{
  "num_hidden_layers": 12,
  "hidden_size": 256,
  "num_attention_heads": 4,
  "num_key_value_heads": 4,
  "head_dim": 64,
  "intermediate_size": 1024,
  "vocab_size": 4096,
  "hidden_act": "gelu",
  "norm": "layernorm",
  "norm_place": "pre",
  "norm_eps": 1e-06,
  "positions": "alibi",
  "qk_norm": true,
  "attn_scale": 0.166,
  "bias": "all",
  "tie_word_embeddings": true,
  "parallel_block": false,
  "init": "uniform",
  "init_std_qkv": 0.0227,
  "init_std_o": 0.0,
  "init_std_up": 0.0227,
  "init_std_down": 0.0,
  "optimizer": "adamw",
  "learning_rate": 0.00158,
  "beta1": 0.9,
  "beta2": 0.98,
  "weight_decay": 0.042,
  "lr_head": 0.0063,
  "warmup_steps": 259,
  "schedule": "wsd",
  "decay_fraction": 0.839,
  "decay_shape": "linear",
  "final_lr_fraction": 0.05,
  "batch_tokens": 32768,
  "max_seq_len": 512,
  "doc_mask": true,
  "z_loss": 0.0001,
  "train_tokens": 329400000,
  "max_steps": 10053,
  "dataset": "wikipedia_en"
}
MLP neurons of a small language model. Each row is named by its layer, matrix (up: input weights) and neuron, and shows model dimensions 48-175. Each number is 128 + 32 x the weight over its row's rms, rounded and kept within 0 to 255. Numbers have three digits each.
Before each neuron's rows, "fires in" lists the words (lower case) most often at its 100 highest values on Wikipedia text that the model never trained on.

fires in: "as", "now", "became"
L2.up331:107110129107130129176117103144093056158130141104160098085164140137119120124140120135112169121204157111163128154112133104170131204132111117143101145148133133221155153184128128153130155103091111119120127141152110122143122121127155054112095128055123144143158112128199057168125110127191074119113128131097093123093154154141157152063188115117107113092115136165135028150143098120088152138114

fires in: "years", "time", "year", "men", "months", "period"
L2.up117:147089091084175135120168083137171171120126194092064167117137127112163116109126198129135104122138103111126129114126120133101148154181141156092135117160154086091127076124167119136122074113083146115137122145095135130157160153146184096079140148113116173164132126117093145093125159140188109104100113140120134095101123091192140162097158121083119146121148160086047156140114093072153120115108

fires in: "de", "a", "la", "le", "des", "your"
L4.up394:111140113135151144134112131178185147069138176116144121151154178113127104117113073095124131117100152128076143114094132137110132150133135166106205070168100100190134146205153131121128159120124072122098133126141133105106120146116124132232142120167147189144108101191131129146116143177148115158122131128166161088137112147123092175124114145121123100072059113125129070161175164105072135170188

fires in: "became", "also", "now"
L2.up804:122125155121173169177131106110190135134118187054162080102138172177175142188067063185106144174191159091149182178154123097097159139140142108145156130140133110129162188189109116129077160135094120121117107129160134119181139128143066130066091119063137145151093099093209119125135147109140064111084100121148122154089136135167154169091144088100148120175094144138071087118155112086138127157120

fires in: "time", "goals", "finals", "years", "appearances", "games"
L2.up541:123166107073124122119210063177146154123134120133115173151153139110091081114163142109093103137132125094153086080078132078143181106080168080127147117219121144102166176131118107104152125075120131101155115192149150129162141120209160128101138149160142142127072070102075132130175125126123093090155093176120196126137121099157159118180144102135135178125135186107111090151092132155126105127115

fires in: "are", "is", "so", "or", "very"
L7.up774:108135098149152183118149097155144123112168166061168083138128153102103137135159096127145134150154144122095141101145078071115124185135122111125182119085081150168133087097105153123133137140132099093153134123075148124121123137181126166091129118122135136121129117113180076182150152143140083142180087135135145051099138140119182201151121087149078113068171161106145110176137130109098163151140

fires in: "to", "or", "them", "it", "and"
L2.up615:131126063118148129126137076096135181111165126065107155099148080078121098158135159112156223107097159083152144155037119135123176120117101107139155179159145147096167104192090059181162118091100139156118116207128142162149158161118143083115153085075172153151114127107130131164081141137173095149119072124174101105109095120154142145072103095110158121141126157125105122128079103130092160069109

fires in: "it", "he", "and", "that"
L8.up893:083135130152168157102173122145111168106142177065145100103158121145155119085156091139124158182088173130133138060085117125104136144070178155164150145131136118181165084153074108112142141098090143155157167125107137157179163145088168109157109086143156167136116153177151093108119137091164129084130153100112090059115109104127181200130122112173123146064115148096124129085165103113084204111162

fires in: "it", "them", "him", "they", "can", "you"
L2.up243:107113102051186115160121039120144198083100114099141140087133093132185083180156143167114140083146088082137171150094071134089107130120103133147140159207132142105161113113124158152146085128143112159090160151169142148190104203136165147132132125103105177149103115069165181132111153099138089114127135131139158088128111122155172176171159112123100149144132155105099103159131124111105100147105

fires in: "de", "la", "left", "joined", "free", "northern"
L2.up514:088104092158169117162101128120180158140114121119160139171159156170081136084160085139077156114153140101160099110089139167149176146127070159150154087164098126157155109140105153148118132115118122098137174081156124138123123152113199083111156184097172126138118111157203066160102133148157098113104105121088158136140081147164134194077120129065121121085100120131164075164160116133070171166115

fires in: "be", "are", "both", "was", "is", "were"
L2.up933:111152119128187124134155105137116081109136130092130081107134146158172149134173168092095135104121093122081126094156112109132147127171069197151155075115116084152165083086084157091128105126145109118114124090183136112177093183200115176136110083088134134162148121140167165118131104120129137127062065156108171112124155160194133155112140122110071129125112086122189114148080106103090153121147

fires in: "is", "are"
L2.up977:115144104070127120179116099126171130142128107102175102177130136117152128145148125134047140154152178107130072133068119095185166158138088114127123062116130117150162144144154143092142165082116175135128086124194133138180116172128102070125105135177122165142137123187147076185142133078135078109192104078130155109087119128142120141151184111073112140073135164129180127166102113100098160063148

fires in: "to", "would", "massachusetts", "may"
L2.up799:089162135111132171121118091160143139071154095128097166154133127100108081148089126116114117155091200106150043176046066136120172172075149131165140147139099128090151113163138115061145117138103116117095106183190148158125146158099085122131091076116129184114122153128143125143092146132119117124129045179154134100139127131133207142156147106134136177132126149077115120165115112132110122113171

fires in: "later", "also", "even", "usually", "now"
L2.up534:098177107121113130104137065139109135096111205084092151110147126067125090137124056088162132162139144161136122144168149144086175130132152158160127110191178151189133136200129101090147113079088110132134185133168156112173162154121096081084131100147131108135150086105158093175138060105147130118065056153089092138053133105162147138130134096156116108162188140122114116135061110115105149115085

fires in: "or", "is", "advisor", "prior"
L2.up851:113146081160165183102136183162156146095128128098149083144116109152171127126168078046069151140107152114116071105146163092101137151102135057148110151069080133100150086096106153096118189187112095128094095146113139158158176121168165068112098105093180148171170157117179098092105125198136158134215090129127138102073099123152169174101169218084118139133181175086124097152145101102151129107106

fires in: "they", "to", "would", "farrell"
L2.up904:122124129042164144098123139157135165129119118102107092111124108104156135140092128101104167074160119104150115136100061216111157160106151124117132113170162106161145113137137140144163120080106127126142169106127145128172090173113080126139103140139149149112124136146117131117145159112126102116118038103127114128130142115093164142032150105172159107187139165088099148191083113083122173145153

fires in: "is", "are", "ft", "an", "run", "a"
L2.up958:144129131062155108156131077161184152137115131093179149131145096173151118169142110130087158156151132080107123140014132170143169155201053130134133176141134135162144112132110134168139143120110134104094140097097113147179163165166140080111085153118126087161149105196186142163130135132117162146164107141099191124106141110140141180082152114092107115065127164123104109096166084118136136083103